{
  "num_hidden_layers": 17,
  "num_attention_heads": 3,
  "num_key_value_heads": 3,
  "hidden_act": "swiglu",
  "norm_eps": 1e-05,
  "parallel_block": false,
  "init_std_o": 0.00534,
  "beta2": 0.98,
  "schedule": "wsd",
  "final_lr_fraction": 0.0,
  "batch_tokens": 65536,
  "train_tokens": 281900000,
  "dataset": "wikipedia_en"
}
MLP neurons of a small language model. Each row is named by its layer, matrix (gate and up: input weights; down: output weights) and neuron, and shows model dimensions 0-95. Each number is 128 + 24 x the weight over its row's rms, rounded and kept within 0 to 255. A neuron's up and down rows have the sign that makes its largest values positive.
After each neuron's rows, "fires after" lists the tokens most often just before its 100 highest values on Wikipedia text that the model never trained on; "raises" lists the tokens whose logits its output raises most directly, leaving later layers aside.

L12.gate198 [155 132 146 110 152 151 120 138 143  90  95 106 132 101 122 146  94 130 124 133 113 124 113 130 134 115 116 162 155 165 131 135 135 145 140 177  92 146 119 128 127 137 157 171 165  77 145 151 100 148 127 170 139 128 138 116 149 137 143 117  74 146 136 133 116 135 135 119 158 129  94  80 133 127 138 157 112 130 136 121 131 124 139 153  96 154 167 149 161  87  99 150 141 109 153 116]
L12.up198 [141 122 140 113 143 153 144 130 174 122 108 116 133 127 117 161 107 126  90 106 120 121 104 160 118 126  65 152 107 148 117 167 120 169 142 167 126 133 127 113 112 142 156 152 176 133 122 112 108 129 138 144 124 110 135 123 122 158 170 113 105 145 125 107 113 105 154 138 186 119  98  98 110 154 145 119 101 114 129 153 149  79 148 137  64 149 128 116 145 120  93 146 146 120 111  70]
L12.down198 [105  89  86 112 159 138 134 133 126 203 137 135 154 167 108 169 116 140 113 122 115 105 169 129 129 106  62 153  94  98 102 147 123 165 108 129 131 133 150 120 150 123 119 115 154 145 134  98 124 120 147 116 101 107 132 134  69  90 161 126 135  97 125 138 125 167 131 121 154 165 123 146 119  93 146 131  90 160 129 164 148 113 146 121 130 154 105 124 138 154 160 133 136 138 161 129]
fires after: "\n", " the", " in", " a", " his"
raises: " of", " and", ",", " in", "\n"

L8.gate183 [ 96 151  94 102 140 133 100  75 172 139 110 114 148 161 141 133 173 125 176 158 143 155 154 100 150 113 158 116 172 122 164 149 129 137 169 117 134 129 116 119  92  73 131  93 167 137 101 118 157 136 116  92 139 122 119 142 123 107 103 148 128 121 126 117 128 104 102 151 115 174 126 136 134 138  90 123  95  77 128 136 148 152 121 137 106 151 137 111 128 111 103 132 129 147 121 140]
L8.up183 [ 97 165 123 127 131 141 130 110  83 158 104 106 146 133 128 135 140 143 140 131 106 150 110 132 102 157 129 117 147 120  98 172 127  93 175 149 133 135 127 144  81 114 141 125 158 154  93  91 116 102 138 108 132 115 100 127 113 128 117  93 168 127 165 136  76 129 165 147 169 122 180 137 134 132 151 157  92 151 106 139 178 135 165 120 108 121 134  91 145 124 129 116 106 158 118 155]
L8.down183 [147 119 123  87 168 126 129 124 139 103 150 186 145 151 142 170 114 107 120 152 147 173  96 131 152 138 101 129 102  64 122 144  97 101 150 156 174 133 127 154  81 111 104  94 124 120 125 125 115  82 129 132 150 128 123 127 144 202 159 147 121 145 120 113 108 113 139 176 123 138  95 130 129  64 141 126 123 125 108 103 148 143 135 145 107 171 102  81 108 104 117 104 137 137  83  90]
fires after: "\n"
raises: "\n", "-", " of", " for", " in"

L9.gate48 [105 151 108 127  89 134 100 112 146 124 122  95 137 135 106 168 132  91 130 138 157 100  87  92 102 155 147 138  98 103 173 193 133 120 140 135 141 179 143 149 112  94 130 152 151  76 116 108 169 178 136 117 106 204 114 125 119 184 155 149 132 125 147 137  98  86 123 150 136 107 109 153 137 132 121 150  84 120 146 127 100 109 161 117 120  86 149 100 123 139 159 120 137 127 134 155]
L9.up48 [124 129 121 106 109 125 132 127 156 135  95 129 163 138  98 162 142 101  91 123 152  92  94 152 137 165 163 121  83  89 134 180 121 135  94 131 176 140 116 122  70 108 133 100 112 128 129 117 141 148 150 111 140 177 129 126 102 184 170 162 158  98 104  90 126  75 107 145 134 111 142 145 119 145 133  97 115 145 166 159 141 103 138 108 111 109 115  72 122 157 151 138 145 113  78 138]
L9.down48 [140 127 145  79 109 123 132 110 124 176 136 124 154 148 120 130 161 145 103 113 127 140 107 143 154 132  98 109 122 148  79 115 134 125 113 149 145  76  93  97 123  72 117 121 119 118 135 134 119 118 127 120 138 140 109 115 116 132 137 157 163 101 114 112 117 131  88 171 137 106 143 146 172 132 118  84 134 159 134 141 155 157  79 124 140 133 124  11 135 132 122 180 161 102 140 105]
fires after: "==", " ==", ")", "\n", ":"
raises: "\n", ",", " the", " in", " ("

L13.gate100 [105 145 104 141 132 121 137 125 117 108 145 132 123 110 159  60 166 158 102 151 134 102  93 118 118 158  87 143 133 150  94 140 166 114 126  80 138 139 128 116 160 104 143 131 134 160 124 150 133 107 105 120  99 101  99 126 143 147 158 169 126 125 113 108 105  89  85 178 167 132 155 174 132 166 163 173 142 154 120 148 152 109 122 104 136  91  92 146  83 153 115 115 131  91 131 122]
L13.up100 [136 124  90 123 136 136 127 151 141  90 142 121 143 147  96 142  83 127 166 124 116 140 151 125  92  92 122 117 156 107 115 171 161  97  97 162 169 135 152 176 116 161 111 153 140 126 111 106  82 115 117 128  98 155 122 126 156 146 133 176 143 107 117 131 105 109 135 169 119 109 125 124 121 176 144 110 157  95 109 167 151 125 145 157 158 160 135  86 139 104 149 110 140  96 131 153]
L13.down100 [114 104  82 108 111 134 116 102 145 154 129 137 132 104 106 134 127 138 122 151 155 130 124 109 134 136 118 167 122 145 163 108 143 131 144 127 118 137 131 113 158 137 154 120 108  94 111 136 131 181 146 142 171 103 132  88 131 133 104  94 120 133 118 138 111 113 142  85 119 128 118 138 171 119 120 114  92 139 106 166 104 150 107 129  39 136 112  77 149 144 109 183 138 167 139 122]
fires after: " |", ":", " of", "|"
raises: "\")", "\").", ")\"", "\".", "se"

L12.gate60 [124 134 142 119 140 205 136 111 121 115 110 116 149 129  98  94 167 121 106 152 109  85 109 129 147 162 138 165 161 120 147 127 133 145 101 130 142 111  86  87 128 147  93 123 101 140 110 112 127 151 182 140 135 118 140 121 144 142 121 143 150 153 155 144 179 124  82 114 113 102 109 149 192 116 108 145 158 130 101  82 110 100 135 136 107 146 115 125 120 122 119 131  97 120 162 113]
L12.up60 [101 126 159 138 131 159  96 122 122 101  99 112  95 118 106 113 130 121 113 125 134  70 112 129 121 170 116 108 114 135 141 107 154 123 138 116 160 120 125 107 145 129  94 149 103 175 151 156 115 170 168 114 110 134 104  97 105 105 137 116 135 154 148 153 114  92  87 101 148 104 138 167 149 120  94 164 125 132 116 108 144 123 129 126 129 165 104 113 120 137 126 137  98 135 171 132]
L12.down60 [142 121 110 127 126 114 143 127 168 176 130 126 135 111 127 117  95 149 155 141 128 106 103 105  90  95 121 157 147 153 131 124 134 141 117 123 161 135  60  98 141 130 119 129  92 134 135 120 133 138 131 100 142 142  94 123 149 149 174 123 120 117 144 132 134 120  68 103 140 139 139 144 147 168 143 120 194 141 122 143 159 138 151 156 143 134  99  71  77 113 140  98 104 124 148 124]
fires after: " |", "On", ":", " On", " on"
raises: " 1", " 4,", " 2", " 3,", " 5,"

L13.gate81 [116 148 115 121  86 101 104 164 114  89 169 174 109 132 122  82 137  87 141 140 159 164  84 129  93 132 110 129 138 116 162 143 145 137 130 147 118 136 179  80 130 129 141 151 137 123 149 138 158 109 141 113 140 164 119 103 167 125 135 131 128 141 116 118 128 139 141 123 145  86 128  94 122 142 132 121 122 199 139 156 129 124  90 106 145 120 133 102 141 134 155 101 157 122 154 138]
L13.up81 [120 167 110 121 144 119 118 124  86 100 106 130 156  48  99  95  90 107 111 103 137 137 118 102 126 130 122 148 144 130 127 129 171 110  92 122 150 128  79 123 153 119  64 125 112 118 130 148 127 142 136 100 157 109 141 151 142 118 129 120 185 125 120 127 123  90 152 125 113  81 153 141 150 162 120  84 108 143 180  98 180 149 154  93 152 107 141 142 101 135 143 135 153 159 165 104]
L13.down81 [159 129 141 118 114 142 116 118 114 122 127 170  98 170 151 117 144 133 119 118 147 176 128 123 114 101 156 118  83 110 161 125  63 141 132 147 157 106 179 142 151 148 170 135 135 130 148 130 118 117 133 130 107 142 161  95 103 145 123 110 128 143 150  66 108 170 158 119 115 154 155 177 123 152 184 120  94 183 119  95  79 161  92 136 120 173 112 142 123 110 128 117 130 133 167 124]
fires after: "\n", " \"", "-"
raises: "\".", "\"", "'", " a", "\","

L5.gate43 [ 99 160 154 122 119 147 136 143  72 111 102  95 124 122 124  81 116 137 159 123 125 156 141 137 105 122 151 153 150 152 127 129 114 146 115 133 125 157 111  99 154 168 102 119 105 112 126 134 126 127 129 116 153 148 135 132 109  78 119 115 109 124 143 136 142 112 145  94  99 143  88 119 137 102  89 185 125 135  93 149 139 103 122 129 185 122 123 136 141 113 176  91 125  64 158 131]
L5.up43 [137 144 128 148 124 156 169 146 121 112 102 132 137 135  88  70 129 165 145 137 110 102 123 139  95 168 122 119 144  85  79 137 120 147 102 155 145 119 106 109 169 129 128 106 137 134  95 156  80 127 133 153 138 134 120 129 152 120 136 145 130 117 111 111  85  97 121 122 120 151 112 116 123 143 177 181 142 126 100 149 180  70 143  89 137  91 121 138 141 110 147 110 108  88 123 132]
L5.down43 [160 156  97 139 155 126 139 130 123 111 121 169 126 111 140  87 166 107 121 118  96  87 120 139 108 166 113 118 146 103  93 148 125 157 100 116 143 144 133 128 140 146 124 124 165 135 122 122  67 122 108 139 112  85  97 113 130 112 133 175 139 112 121 119  67 120 125 150 154 131 136 141  90 135 178 167 160 168  96 137 184 105  94 127 134  97  87 125 146 117 120 117 111 134 163 142]
fires after: " on", " in", " On", "On"
raises: "\n", " ", "-", "s", "S"

L6.gate154 [148 145 126 163  92 151 104 128 124  78 101 115 146 120 141  88 181 122 113 190 103 124 142 120 102 123 137 100 141 153 113 133 163 139 123 158 131 132 126 157 133 126  93 110 109 113 128 123 129 182  93 136 166 159 135 157 147 129 132 175 155 154 138 116 108 167 136 121 112 150 124 123 166 135 132 146 143  89 106  55 161 126 138 104 152 138 129 108 141  92  88 134 136  98 125 111]
L6.up154 [137 116 125 128 101  93 161 126 128 129 128 132 144 101  93 139 163  79 125 142  89 130 100 113 135 115 117 125 121  98  79 155 159 161  66 103 172  68 150 130 118 103 141 134 142 155 125 152 130 133  92 142 161 127  80 116  97 100 163 158 169 120 120 103 131 135 101 115 143 117 149 135 157 112  93 161 159 144 139 129 150 151 155 127 163  96 138 115  91 150 107 144 125 111 141 140]
L6.down154 [110 129 137 109 164 126 141 134 101 130 138 145 121 148 133 143  92 137 135  86 179 119 131 174 133 105 118 142  98 170 135 120 108 161 111 107 108 114 127 147 144 117 157 172 109 122 132 114 156  91 169 104  87 116 111 114 104 137 111 109  81 121 118 132 142 126 148 105 148 138 122 127  73 116 140 116  93 140 158 136  85  78 140 154  96 119 159 128 124 149 162 159 110 159 132 149]
fires after: " |", ")", "\n"
raises: "}", "\")", "\").", ")\"", "==="

L14.gate42 [124 127 133 125 145 134 163 123 132 105 124 142  85 103 135  98 116 122 118 157 113 176 115 106  94 139 138 176  87 129  92 164 146 136 147 146 101 185 145 118 108 128 146 116 127 116 117 129 133 116 127 146 134 120 143  83 169 124 117  90 119  91 149 134 155 131 166 119 149 110 135  90  94 136 154 162  88 140 138  93 128 154 125 106 106  91 151 164 161  83 155 106  90 117 117 120]
L14.up42 [124 142 187 131 171 146 170 145 113 131 130 154  80  95 153  63 112 119  91 129 133 161 116  99  85 127 136 162  85 136 127 110 143 143 160 131 128 140 139 126 133  95 128  88 133 122 142 137 117 102 156 139 132 108 155 147 140 140  95  97 136 136 122 144 142  99 124 150 134 124 142 134 109 134 134 165 142 140 159 114 130 119 126  65 108 128 125 144 104  95 147 109  91 112  92 167]
L14.down42 [119 124 103 104 120  97 128 117 143 147 124 115 175 165  99 135 139 147 146  99 107 111 169 131 169 117 119  89 184 127 139 125 128 137 106  91 119 104 130 120  42 144  73 141 139  95 151 116 126 142 107 135 133  82 134 134 106 138 122 137 110 170 104  95 141 164  82 110 118 176 111 165 145 100 135 118 131  93 130 151 110 109 154 194 105 138 119 114 116 164 121 155 149 130 169 115]
fires after: " in", " of", " during", " for"
raises: " of", " from", " in", " on", " with"

L14.gate81 [ 87 139 140 111 110  99 117 121 141 121 112  83  87 106 152 126 103 113 106  95 141 126  96 164 118 102 117  98 126 105  96 117 113  95 120  90 132 150 176 186 114 100 151 153 176  99 124 150 135 163 153  90  93 169 150 177 102 119 132 136  91 153 126 136 144 136 165  87 132 128 128 165 100 115 118 159 121 107 127 145 121 133 111 111 155 129 136 118  73 123 130 125 138 109 178 136]
L14.up81 [112 136 117  94 111  85 139 156 174 120 117 121 115 124 144 128  91 122 125  87 132 129 100 129 114  65  94 105 157 110 105 116 159 109 132 108 134 163 122 187 128 118 182 121 166 131 120 115 106 154 152 124 129 195 149 129 119 121 116 129  94  89  99 124 111 113 147 126 147 133 169 100  48 138 148 124 126 138 159 147 136 147  99  87 140 103 116 109  99 113 142 123 124 106 132 142]
L14.down81 [162 129 142 136 142 148 126 113 138  93 138 155 148 138  90 114 163 123 114 155 104 114 144 114 140 150 140 123 111 128 162 115 132 108 132 113 109 132 106 100  78 150  90 152  84 124 166 128 130 136 135 136 143 119 130  86 149 134 156 140 188 140 119 127 158 127 121 161 102 111 152 128 139 129 135 136 100 106 151 126 132 119 139 106 104 146  97 136 167 134  88 127 111 112  90 137]
fires after: " the", " The", " late"
raises: "s", "n", " the", "ing", "ed"